Weights of a small transformer language model.
Size: width 384, vocabulary 8192, 30.1M parameters.
Architecture: biases, tied embeddings.
Training: a variant of Muon for these matrices, 733M tokens.
MLP neurons of a small language model. Each row is named by its layer, matrix (up: input weights) and neuron, and shows model dimensions 16-79. Each number is 128 + 32 x the weight over its row's rms, rounded and kept within 0 to 255.
A block is one neuron, or neurons of one layer that tend to fire together. Before each block is what it responds to, as a language model described it from the Wikipedia text at the highest values.

Responds to: Mid-name subword pieces. Inner word pieces inside multi-token proper names of clubs, places and people, such as Jeonbuk, Newport, Elon, and apostrophes before possessive s.
L2.up82 [101 108 173 174  91 119 151 125 173 169 139  94  86  84 149 180 167 106 118  99  92 143 160 107 104 157  97  89 143 172 139 146 112 152 131 126 134 128 114 132 176 188  94  18 133 143 181 175 105 134 187 122 102 120 127 125  79 156 171 122 111 183 100  92]

Responds to: Table column separators. Pipe separators in Wikipedia tables, especially header rows of sports standings (GA | GD, 9 | 10, ±% |), plus semicolons separating list items.
L6.up482 [125  82 177 101 126 204 141 183 139 105 113 150 128 162  80 128 110  99 113 139 149  68 113  95 152 127 145 102 118 118 170 118 129  69 162  50 167 129 108 176 158 114 140 107 125 147  97 116  98  96 213  93 156 149 192 139 127 124 118 126  85  94 128 104]
L6.up513 [ 70 152 159  95 122 138 105 122  71  73  49 104 167 125 138 155 142 105 168 148  56  55 108 141 146 162 155 164 115 163 129  93 102 162 145 122 142 165 129 142 129 161 119 104 169 172 163  93  91 166 150 154 111 100 147 168 190 139 122 147 148 120 192 129]
L6.up1146 [144 127 144  96  98 151 155  98 174 105 140 177 175 133 116  62 132 124 150 110  71 125  94 151  74  84 171 167 135 127 161 199 139 142  95 132 106 108 125 104 153  74 130 135 119 119 107 126 120 151 110  89 128 219 124 130 167 104 135 165 107  57  95 107]
L6.up1566 [127 149 153 145 131 178 146 125 175 132  71  58 152 164 111 108  48 128 121  70  80 146 120  65  87 111  96 154 108 121 107 147 153  94  69 133 115 129  96 136 110  57 102  96 109  90 121 170 116 165 143 105 180  81 129 140 194  78 149 176 113 109 143 136]

Responds to: Mid-word fragments. Word-internal pieces in the middle of a word split into several tokens, e.g. Ety-mology, en-han-cing, ex-ca-vated, plus the slash in and/or.
L6.up1049 [141 175 102 113 178 188 162 108 107 107 155 201 152 135 180 132  92 117 100 132 122 114 140  83 109 118 151  94 159 148 126 106 150 114 156 144  99 167 151 106 184 100 186 128  82  85 125  40 122 135 105 133 187 148 160 149 117 145 129 121 118 160 181 212]
L6.up1281 [157 157 168 159 229 171 146 109  91 189 128 148 128  90 140 144  95 132 164  88  41  85 187 128 135  91 110 126 138 141  89  96 156 103 169 135 148 146 110 124 199  88 141  96 108 161 144  94 226 172 109 171 163 151 121 139 168 150 130 146 185  95 169 127]
L6.up1681 [126 146 137 114 107 113 111 114 160 186 130 170 135 136 137 134 123 165 136 115 137  98 149 119  93  78 180 121 101 159 140 105  96  99 105 123 132 129 113 107 233 147 150 131  53  60 141  83  96 187 152 114 138 136 111 179 126 146 161 124 161 132 104 154]
L6.up1689 [132 119 106  84 197 126  72 159 127  98 115 162 158 122 149 151  95 182 151 151 119   0 129 179 119 140  99  94 143 107 102  55  55 158 130 110 204 137 128 140  95 127 156 100 141 120 121 133 100  98 117 113 131 194 136 127 128 119 120 110 149 143 163 169]

Responds to: Existential "there" verbs. Forms of be (were, was, are, is) right after existential "there", mostly census counts like "there were 341 people"; also scattered mid-word pieces.
L4.up55 [ 92  91 191 131 127 135 104 164 125 160 135 111 139 148  81  83 175 112 105 162 150 178 130 120 128 141  83 148  86 111 113  75 152 144 154 155 133 124  51 165 109 146 178 150 172 145 228 160 130  81 130  84 138 170 134 134  80 163 149  90 205  44 129 111]
L4.up89 [142 143 145 102 183 140 119 103  64 143  78  90 158 124 127 123 154 132 125 110 175 127  92 113 155 160 104 178  87  94 132 146 156  91 138 154 107 156 138 128 127 121  84  88 132 138 129 111  85 115 144 202  74 120 175 121 136 102 167 151 142 136 117 122]
L4.up97 [209  78 137 124 117  85 197 116 106 116 105 107  70 130 119 133 128 125  75 143 108 159 123 137 107 178 164 136 151 113 181  86 143 104 189 100 161 112 179 105  95 165 181  84  93 144 115 162 143 102 139 163 148 121 163 158 119 123 101  95 103 137 180 166]
L4.up159 [211  87  79 149 118 165 119 154 141 144 112 162 124 136  93 152 160 104  96 153 134 115 114 193 133  91 137 143 111 113 112 134 141 180 164 182 115 132 158 131 136 116 167 153 136 156 175 126 172 139 124 163 164 147 186  83 102 129 135 146 132 122 108 138]
L4.up202 [161  93  78 156 119 138 123 127 124 135  98  94 125 110 179 152 120 107 137 145 136 152 140  84 128 184 132 140 112 149 115  64 124  94  91 102 163 101 119 145 150 127  85 164 154 142 110 108 136 135 110 185 177 151 111 102 126  93 130 157 135 115 106 113]
L4.up261 [185 128  95  82 132 151 168 154 102 136  82 107 102 165  85 121  78 191  85 120 163  68 133 137 135 110 184  92 161 103  99 198 105 122  97 138  86 119 146 115 100 147  99 133 164 119  64 173 113  75 144 145 107 127  50 115 135 109 114 147  70 129 103 181]
L4.up436 [129  60 169 122 127 166  80 114 187 118  95 102 136  55 125 169 170 128  61 136  91  92 176 195 143 165 101 204 102 140 109 165 218 104 187 138 126 125 101 122 117 135 135 103 131 155 112  76  97 128 163 126  86 130 121  75 126 150 130 129 102  75 115 156]
L4.up651 [ 65 159  76  89 158  88 111 100  87 118  83 129  86 118 159 123 150  44 111 134 176  59 140 204 120 121 187 171 103 104  86  70 176  86 175  86 130 160 181 112 104 127 137 181 185  62  91 154  94 110 107  89 135  55  67 145 124  95 160  92 114 129 158 103]
L4.up904 [118 138 188 155 144  75 100 130 152 130 118 176 106 144  86  48 123 140 123 128 153 135 111 130 125 168 121 167 174 144 143 120 103 105 121 161 176 157 151 180 136 139  74 129  98 118 128 154 185 152 144 106 171 151 125 102  97  51 109  85 195 118 114 143]
L4.up1094 [197 104 141 160 126 173 145 101 157 195 164 142 170 115 135  97 175 129 134 179 160 138 123 122 133 124 102 131  96 106 162 122  88 169 186 143  89 112  87 139 150  73 111 121  98  63 110 114 158 185 170  96 135  97 162  87 105 108 122 199  98  93  68 125]
L4.up1144 [119  88 129  80 105 125 101 102 188 113 115  91 142 121 157 182 129 156 141 164 123 100 140 150 150 125  92 106 159 144 140 136 141 142 138 136 182  93  58 134  86 130 140 160 122 169  86 141 117  97 102 168 151 112 114  90 120 179 118 183 145 103  72 124]
L4.up1445 [134 117  97 125 118 224 160 129 156 103 116  92  92 146 125 214 132 162 129  95 127 139  94  77  77 183 102 149 187 151 133 101 126  86 126 152 152 125  46 103 191  46 151 177 152 130 146 124 144 104  91 121 131  70  73 110 151 152 152 139 136 161 146 165]
L4.up1529 [134 142 160 172 135 132  94 144 114 142  66 110 104 136 162 148  98 119 161 136 162 119 114 152  78  79 102 139 114  90 136 186 102 133 116 159  72 173  65 119 175 173 190 126  74 152  74 152 106 164 167 122 149 141 166 151 142 148  97 143 136  85  79 131]
L4.up1532 [164  90 115 127  57 161 153  58 121 194 120 140  70  71 140 128  96  52 154 140 110 110 129  92 124 152 116 126  97 105  70 135  93 133 169 133  91 164 166 175 142  72  86  93 103 117 108  88  97 127 131 107 131 105  90 122  96 108 120 124 130 149 100 138]
L4.up1745 [131 120 100 103 132 136 122 103  84 152  99 161 101 171  74 132 101  97 116 129 183 127 119 136 180 117  92 102  75 171 143  95 107 114 113 138 182 115 113  83 114  81 189 153 133  92 115 139  68 127 191 131 208 154 166 126 149 144 157 132 117  96  93 186]
L4.up1862 [109 104 226 113  89 204 104 123 117 195 159  86 150  35  90 169 110 105 146  90 174 154 115 134 142 112 121  86  57 127 134 116 139 137 116 199 111 142 191 158 102 129 185 124 150 133 158 124 102  98 142 128 116 111 122 159 156 183  71 134 106 130 150 137]

Responds to: Mid-word subword fragments. Short middle pieces of words split into several tokens, as in des-tr-uctive, Re-ver-end, inter-ro-gation, and in names like Ser-ran-o; also CJK byte pieces.
L2.up600 [154  87 100 168  66 132 138 146 146 180 148  85 139 113 136 171 132 144   9 140 137 103 107  90 115 145 142 166 152 110 138 120  75 130 126 136 135  80 160 146 143 154 149 180 155 163  92 144 201 121 123 164 138  91 112 136  47  96 168 119 145 159 118 142]

Responds to: Mid-word vowel fragments. Short inner word pieces, mostly single vowels or an apostrophe after a noun, splitting words like Port-a-down, Camp-a-igns, People-'-s.
L4.up440 [ 69 148 121 109 105  84 126 161 109 162 163 130 159 128  91 136 153 121 169  89 108 133 101 143 139  64 125 131 129 136  96 136 245 125 208 142 160 116 156 100 115 118 172  12  93 162 137 145 137 108 152 129 147 130 105 102 142  91 119 150 125 147 156 106]
L4.up496 [105  83 116 163 150 146 135 162 107 112 173 124  92  77 150 182 155 141  74  99 113 186 129 182 114 136 110 103 152 154 143 167 158 170 168 143 103 124 166 124  89 145 143  95 124  92  86 144 171 141  84 155 160  80 112  95 115 191 192 148 128  63 136 154]
L4.up540 [191  94 137 141 138  63 145 124  87 115 118 114  83  80 166  87 167  41 165 152 164 195 119 128 101 159 140 142 138  63 134 186 202 128 102  95 131 100 173 145 118 108  97 110 138 105 155 107 112 129  98  88 151 192 135  98 149  64 144 114 135  92 103 177]
L4.up582 [156 134 172 151 167 127 127 153 122 146 246  60 134 111  98 146 163 173 149  70  55  86 133 131  57 105 169 118 253 165 159 126 119 150 175  64  21 132 185 179  81 128 166 168 151 132 100 144 181 152 129 106 186 113 137 141 166  93 106 172 155  82 114 111]
L4.up792 [101  90 130 118 167 137 180 133  59  96 127 172 168 134 169  83 189 156 115 113 106 136  97 159  95 173 125 228 169 122 122 135 174 118 148  60 170 128 152 173 135  67 171  82 190 126 120 171 129 121 102 156 131  90 186 140  93 142 143 143 132 146 128 143]
L4.up856 [124 122 138 136 187  80 129 136 116 159 148 101 178 125 134 128 157  51 122 118  90  93 123 127 171 164 101 153 115 131 129 154 157  84  98 111 118 106 159  97 172 127 152 102 133 116 123 117  98 155  91 125  97  90 130 166 153 153 134 105 142 161 116 131]
L4.up884 [152 139 171  55  98 154 145 112 154 103 155 104 152 127 180  69 132 139 165 119  54 178 115 134 145 107 109 155 118  62 106 121 135 161 137 130 113 123 173 122 128  73 127 120 150 126 147  27 112 140 103 124 115 146 109 107 152  81 144  92  96 132 146 158]
L4.up947 [133 117 114  81 162 123 111 163 109 103 159 183 139 101 145 127  77 114 119 109 131 125 109 123 138 122 106 135 120 121 149 126 155 120 130 133 127 104 124  79 132 113 104  68 147 118 150 126 128 107 137 101  59 114 179 156 106 135 126 135 128 155 135 153]
L4.up996 [151 143 112 122 153 135 150 101 169 141 138 124  83  75 165 117 135 148  68  94 158 143 173 137 115 102 128  99  87  76 102 128 111 135 173 107 156 130  90 185  91  93 179 158 126 118 138 115 105 120 125 116 115 198 124 157 114 117 133 116 140  74 136 107]
L4.up1414 [ 90  96 121 120 158 155 153 120 145  94 146 155 109 106 163 113 126 119 128 196 130  80  88 108 148 112 101  99 162 156 149 187 196 148 134  58 146 154  39  29 139  77 133 131 143 118 124 121 150 106  75 116 171 124  98 177 136 147 146  99  86 128 155 207]
L4.up1485 [120  68 179 140 173 162 132 152 105 116 199 165  87 119 109 142 164 120  73 163 123 126  82 114 124 117 123 116 120  36 164 110 140 167 114 169 169 120 150 119 167 107 124  91 163 151  70 102 134  83 135 110  81  87 134 127 125  80 119 153 133 106 139  48]
L4.up1497 [179 103 125  95 129  71 124 121  78 137 126 124 146 107 108 122 114 112 120 179 154 124 110 153 155 152 107  96 100 102 120 147 228  96 163  99  86 115 113 100 168 170 187 109 120 120 174 127  96 177 154 102 149 128 111 119 109 111 134 103 108  85 129 200]
L4.up1530 [122 155 152  97 122 105 133  74 188 136 166  95 127  82 100 139 107 104  96 142 150 138  83 173 114 127 184 100 179 124 123 161  90 200 159 109 135 142 123 161 180  45 122 149 119 113 144 149 137 124 106 139 129 167  89 127 100 169 100 107 118 142 199 182]
L4.up1877 [160 135 118 137 184 185 140 130 141 113 110 170  65 145 112 151 135 151 136 123 117 173 250 123 117 134 179 132 131 121  71 108 170 165 152 223 164 157  92 152 169 137 113 139 129 166 185 170 157 128  92  89 165 218 139 149 112 145 147 150 116 111  74 100]
L4.up1878 [130 173 115 145 151 105 109 116 141  93 143 164 120 149 192 176 118  70 106 106 110  98 171 178 143 161 109 168 119 124  94 101 178 152 176 191 111 150 132 182 111 164 124 113 115 107 141 131 115 105  99 109  94 105 152  76 122 138 106 110 107 100 148 106]
L4.up1881 [136 151 111 151 149 127 105 105 168 102 153 104 147  93 121  90  66 140  91 165 129 149 124 136 137 180  92 197 133   3 157 117 141 173 122 145 128  87 121 135  71 202 114 134 148 134 161 136 147 180 136 155  92 135  95 140 163  51 129 116 123 165 184 137]

Responds to: Table separators and word fragments. Column separators (| or /) after headers like Candidate, Apps, Votes in election and football stat tables, plus mid-word pieces like Bar-u-ah, Ber-ke-ley, over-ha-uled.
L2.up1136 [ 60 148 137 111  99 172 137  86 190  99 127 132 104 155 149 150  94  42 126 132  85 114  63 145  88  90  88 100 124 124 134 106 195 102 118 150 131 195 129 166 148 151 145 109 173 149 152 123 137 129 147 129 118  94 143 195 141 194 125 135 167 172 120 160]

Responds to: Table header row end. Closing pipe of a markdown table header row, such as after ±%, Length or Athlete, just before |---|; weaker on mid-word pieces like port, the.
L4.up66 [134 121 122  91 116 100 102 123 169 111 148 129  89 118 104 141 108 122  67 146 150 151  86 116  92 110 130 107 181 173  96 129  87  98 112 165 119 150  53  79 115 116 172 116 129 117 122  87 149 154 155 152 189 175 137 106 135 156 104  72 199 157 133 148]
L4.up523 [153 197 101 106 114 140  96 104 137 173 109 120  96 122  95 192 115 106 118 176 164 108 104 253 101 126 145 163  95 132 160 157 139 133 122 130 139 145 194 120 135 138 116 124 161 128  68 116 180 127 167  97  95 167  79 122  91 119 121 112 154 122 139 158]
L4.up532 [145 134  97 193 159 131 109 145 118 159 152 113 191 159 147  54 126 203 125  89 101 127  62 117 126 132 104 114  88  52 143 187  95 187 116 134 112  94 151 109 133 125  93 162 139 139  99  69 124  90 125  99 120 122 140 161 106 128 139 112 124  88 133 136]
L4.up544 [149 149 163  54 136 115 149 173 147  86 174  87  99  91 158 173  89 100 113  99 108 176  72 179 136 110 145 145 138 113 121 107 145  86 152 153 142 138 182 192 166 139 139 109 119 110  90 180  52 107 117  54  98  74 115 144 168 129 122  70  96 121 103 136]
L4.up632 [101 114 137 164 131 109 145 104 105 164 102 195 140 114 123 105  81 187 119 111 139 149  99  57 115 153 157  99 131 127 118 140 125 148 157 137 141 130  91 129 121 119 159 123 163 146 161 154 151 142 155 123 155  99 105 138 158 153 164 150  97 147  78  98]
L4.up704 [156 123 132  48  81  97 125 115 111 169 155 140  92 118 143 120  58 112  96  87 136  79 108 134 185 139 129 142 134 140 150 120 108 192 138  83 132 121 116 143 159 132 137 159 112  98 119 109 157 111 129  69 106 156 185  92 106  85 121 144 171 141  96 157]
L4.up907 [174  94  91 135 117 155 136 144 145 101 185 162 128 121 117 124 137 139 177 140 158  88 175 129 125 166 186 128 116 176  85 117 131 121  83 151 112 170 109 134 169 165 188 131 165 161  85 164 102 120 150 186 158 118 117 131 135 126 144 191 142  71 164 182]
L4.up1158 [103 128 136 178  83 148 135 156 211 122 127 175 111  94 111 120 121 144 111 128 151 138 111 149 190 154 153  77 154 160 157 142 139 146 142  56 172 159 154 173 108 144  93 106 164 156 119 106  99 115 154 141 146 148 155 124  33 168  89 123 148  73 130  81]
L4.up1241 [107 159 174 107 151  98 131 146  93 103 120 132 145  89  91 139 149 176 129 172 133 137 129 167 101 146 147 108 113 108  90 161 118 125  61 137 138 183 130 113 108 110  84 130 112 207 147 168 111 140 126 125  76 150 116 138  80 173 114 111 119 104 154 104]
L4.up1609 [132 159 145 151 109 154  94 154 117  74 164 129 153 168 129 149 161 127 139 113  93 152  76 129 154 156 130 138 132  91  75 122 141 135 157 100  90 114 146  69 179 148  95 109 117 101 138 117 177 124 128 122 116 108 174 101  87 144 109 162 168 114 129 124]
L4.up1657 [139 124 131  91 149  70 103 138 134 138 136 172 133 128 116 115  84 132  94 119 169 103  85  87 165  86  84 145  50 180 147 112 119 113 153 137 120 201  90 136  69 145 172 105 147 134 148 133 139 196 179 177 111 148 109 122 148 138 119 185 137  62 135 148]
L4.up1754 [146 183 150 128 139  85 123  59 160  96  96 161 125  84  89 103  89 125 131 172  60 130 124 154 145 123 136 136  90  81 171 122  93 136 112 104 119 135 171 167 136 117 173 146 141 121 125 138 132 139  96 104 140 149 144 151 157 172 158 163 108 127 120  66]
L4.up1778 [105  86  95 126 147 104 195  95 117 113 101 122 129 135 111 117  73 176 143 119 115 114  89 156 129 131 132  88  93 102  79  51  82 153 148 145 165 118 149  90  64 121 123 146 140 107 143 155 132 153 193 120 135 160 117 113 143 122 131 124 134 104 130 136]
L4.up1815 [105 146 116 162 125 115 137 105 146 154 188 137 118 122 117 148  71 117 117 119  93 122 124 179 143  94 110 141 200 113 190 119 163  97 137 133 126 149 130 121 134  83 114 135 121 132  96 189 134 135 157 177  81  80 173  94 172 113 122 105 133 154 154 172]
L4.up1903 [113  71 174 110 143 146 221  72 124 124 118 127 167  91 173 200 132 113 136 159 180 169 130 112  95 119  74 101 151 133 177 159 125 121  84 140 101 147  90 177 148 130 190  71 136 103  92 141 161 148  60 147 126 109 124  85 128 181 155 159 112 108 127 150]
L4.up1909 [147 145 176 169 161 132 124 123 130 178 113  90 140 115 116 160  74 143 127 157 150 173 102 187  85 124 187 133 123 144 151 181 184 110 151 118 167 217 131 121 101 118  90 155 180  77 114  92 130 118 137  97 153 133  99 103  73 157 127  95 182  85 105 171]

Responds to: Mid-word fragments and "of". Short inner word pieces right after a word's first letter or syllable, as in c-era-mics, car-di-ac, Rod-ri-guez; also "of" after total, number, sort.
L2.up753 [161 117  98 132 114 136  96 100 134 175 116 121 140 115 135 154 121 164 136 105 202 213 145 114  68 126 150 179 159 128 106  71 157  80 143 177 167 103 151 114 157 137 133 174  85 119 129 159 108 149 124 131 129 104 111 174 176 124  96 103 138  78 159  76]

Responds to: Possession and auxiliary verbs. The word with and the verbs has, have, had after a subject or comma, introducing what something has or has done (has become, with a television).
L6.up248 [107 122  94 116 134 143 120 106 122 151 106  39 118 148  96 100 105 114 116 167 115 127  96  58 142 125 110  97 158 147 165 159  63 143 110  93 144  75  73 107  91 129 119 145 172 157 158  99 166 120 135 134 111 142 151  97 129 115 123 113 155 129 100 145]
L6.up285 [127  97  82 102 110 176 118  94 154 116 125  95  79 100 140 123 149 173 115 143 135 122 129  97 158  90 145 106  83 151 168 145 145 168 119 106 166 164  83 109 134  73 116 160 120 102 119 121 178 124 184  83 113 137 118 140 132 174 130 117 153 161 139 116]
L6.up886 [ 99 124 112  97 137 176 185 106 136 147 132 112  98 172 141 107 182 101 124  90 152 105 121 101 104 119 123 153 124 164 173 144 129 119 124 142 155 116 144 160 122 146 213 135 175 160 169  95 148 101 119  95 181 148 132 107 177 103 105 101 138 105 207 116]
L6.up1572 [ 96 154 159  79 131 194  80 125 151 158 133 126  90 132 137 102 131 134 148 116  97 125  74 130 142 116 133 106  87 143 169 138 127 145  85 138 130 118 159 136 125 103  94  78  99 143 141 172 176 188 189  44  35 168  97 101 161 159  96 102 141 166 126 148]

Responds to: Possessive apostrophe. The apostrophe in possessive 's after a proper noun, mostly places and people (Connecticut's, Tokyo's, Mao's), and sometimes " the" after is/was.
L6.up349 [187  86  90 114 128 122  92 164 118 145 229 154 143 147 106 193 124 172 148 168 123 133 131  74 121  92  99 132 126 174 165 102 111 109 175 130 128 160  89  99 100 104 146 191  67 133 131 151 129 125 132  76 112 170 141 129 162 172 125 119 147  76 163 205]
L6.up599 [127 131 156 118 100  92 171 118  98 109 137 155  21 118  70 116  97 136  78 169 154 140 117 115  72  87 141 149 131 117 169 116 139 107 113 188  82 109  91  69 188 121 161 149 103 162  93 148 148 123 111 104 143 169 153  79 141 132  96 178 192 129 152 167]
L6.up894 [ 87 106 114 145  73 145 106 107 140  99 133  90 130  70 150  83  86 149 113 140 183 121 136  70  95 112 112 138 156 105  69 209 169 114 116 116 128 161 168 109 147  92 179  88 128  82  84 125 135 160 133 127  78 127 172 116 159 163  90  83 118 175 143 161]
L6.up1213 [130 139 149 147 165 139 117  53 140 148 125 122  78 155 122 143 114 138 163 137 139 103 120 173 116 203 151 135 119  83 163 130 150 133 199 127 152 122 134  95 163 103 186 118 141 128 143 138  95 135  92 118   0 114 161  99 158 135  96  80 143 154  94 216]

Responds to: Mid-word subword fragments. Short word-piece tokens inside a word split into several pieces, usually right after a prefix such as de, dis, ad, cons, as in de|b|t, dis|tor|ted, ab|dic|ated; also table-cell pipes after Party.
L4.up120 [152 163  96 134  97 155 191  90 120 131 143 133 128 219 135 117  43 169  87 116 197 169 131 105 184 109 128  91 149 134 127 144 130 203  79  93  96  91  44 131 169 167 138 177 131 140 114 142 121 133 180 131  94 138 144 177  96 161 112 176 135  68 127 128]
L4.up137 [137 124 171  68 140 128 147  92 104 150 107 178 144 121  85 160 101 183 177  99  74 102 171  94 161 111  88 148 145 175  86 175  87 189 123  98 162 117 112 139 124 179 115 120 117 134 141  99  95 159 150  72 148  96  65 155  92  96 173 133 141 119 126 160]
L4.up335 [159 111 105 136 175 128 210 147  65 134 190 104 155 100 134 152 144 167 122 124  89 107 172 128 141  80  92 112 116 167 189 102 143 125 123 109 140  92 106 161 147 194 108 120 189 181 158 191 138 112 124  86 119  82 146 140 168 143 140 110 104 134 122  79]
L4.up499 [173 112 159 147 147 173 186  64 170  89 153 140 126 105 150 139 142 145 157 116 122 164 110 188 152 137  85 164 161 115 137 119 149 141 148  95 137 142 127 116  86 124 123 120  51 180 145 103 151 139 138 179  81  84 131 127  34 188 144  88 145 183 181 173]
L4.up502 [110 119 132 114 189 146 179 125 118  88 110 154  69 105  77 120 122 154 173 117 144 167 177 127 135 110 174 114 204  99 130 148 177 125 134 114 100 134 127 111 139 182 143 161 105  64 206 121 145  84 144  97 167  97  78 136 152 148 107  75 190 181  89 109]
L4.up520 [156 173 126  66 137 190 203  96 102 106 163 150 131 112  87 118 166  92 173 126 141  97 123 126 102  97 142 149 113 150 113  91 117 187 100  66  68 116  90 129 175 109  33 132  74  64  99 199 149 132 119 116  93 136  92 153  98 143 127 107 151  85 173 110]
L4.up610 [151 145 128 200 147 153 140  96  43 139 108 177 113  92  80 129 108 138  78 126 147 144 147  78  87 153 112 145  98  94 140  48 111 103 122  99 147 152 107 136 145 164 125  83  79 192 107 132 110  92 127 100 143 122 151 167  91 139 136 110  91 152  75  98]
L4.up929 [116 173 152 189 138 160 168 100  64 131 125  87 126 142 136 111 151 121 159 127  54 155 124 142  75 137 154 112 109 122 106  53 108 121 142 119 177  96  78 117 120 212 217  72 219 110 126  94  95 120 106 155 131 146 106 133  84 145  87 130 155 166 110 160]
L4.up1003 [161  72  84  98 151 159 100  80 111 123 112  96  78 101 105 111 161 113 124 119  92 114 144 115 130 118 150  72 190 106 134 107  86 137 138 104 102 126 135 142 127 172 128 101  88 122  89 129 118 160 115 152 106 146 136 112 137  59 112  80 113 109 187  88]
L4.up1093 [147 148 156 143 156 134 155  95 123  66 143 169 144 112 125 137  94 145 134 130 158 125 127 118 122 111  52 132 128 110 133 109 194 102 130 108 187 162 142 121 156 163 124 140 109 106 118 115 134 103 136 104 164 123 100 104 141 159 167 142 109  74 128 131]
L4.up1130 [152 125 154  46 123 114 112 155 187 107 130 139 165  81 110 108  68 108  43 114  89 168 119 158 180 153 102 167 109  78 104 118 129 143  70 164 116 120 138 154  74 199 131 139 142 134 120 105 113 116  49 173 147 170 117 194 141 137 117 158 131  95 124 113]
L4.up1269 [137 125  89 128 115 161 110 139  10 133 136 173 186 109 131  68 160 185 161  77  51 144 117 122 147 132 187 110 168 160 119 139 119 117 158 144 123 144 102 173 147 135 142 105 162  91 117  55 142 108 146 112 139 153 125 144 136 117 147 201 117 117  98 145]
L4.up1342 [174 147 127  88 121 121 176  85  67 108 154 158 104 137 152 101 103 126 118 153  88  98  68 138 106  79 149  96 173 155  86 139 103 165  90  97 149 137 144 118 202  91  98  98 100 170 187 155  70 137 205 115 159 181 150 166 140  99 193 174 122 156 132  96]
L4.up1392 [112 110 136  94 179 162 116 169  92 115 108 140 130  64 172 120  87 156 142  84  66  75 109 115  70 131 103 149 179 115  93 101 142  89 147 138 139 121  96 161 104 183 101  76 112 177 130 144 107 182 105 109 106 112 109 203 151 108 191 159 144 106 150 150]
L4.up1462 [142 127 184 117 103 140 175 156 160 177 169 178 111  55 107  91 112 111  71 128 134 154 156 182 155 113  92 113  92 164 121  62 132 157  89 144 175 160 137 117  83 140 129 134 113 159 194 106 143 108 127 158 160 162 154 132 134  89 149 109  97 146 130  84]
L4.up1904 [111 166  84 125 134 106 205 114 165 155 151 121 116 124 153 147 137 165 125 107  84 128 116 141 187  93 175 170 173 153 156 136 147 122 132 123  74  97 167 166 110 128 148 157 125  84 188 129 123 125 162 104 117 162 133 104 176 136 130 124 123 126  97 134]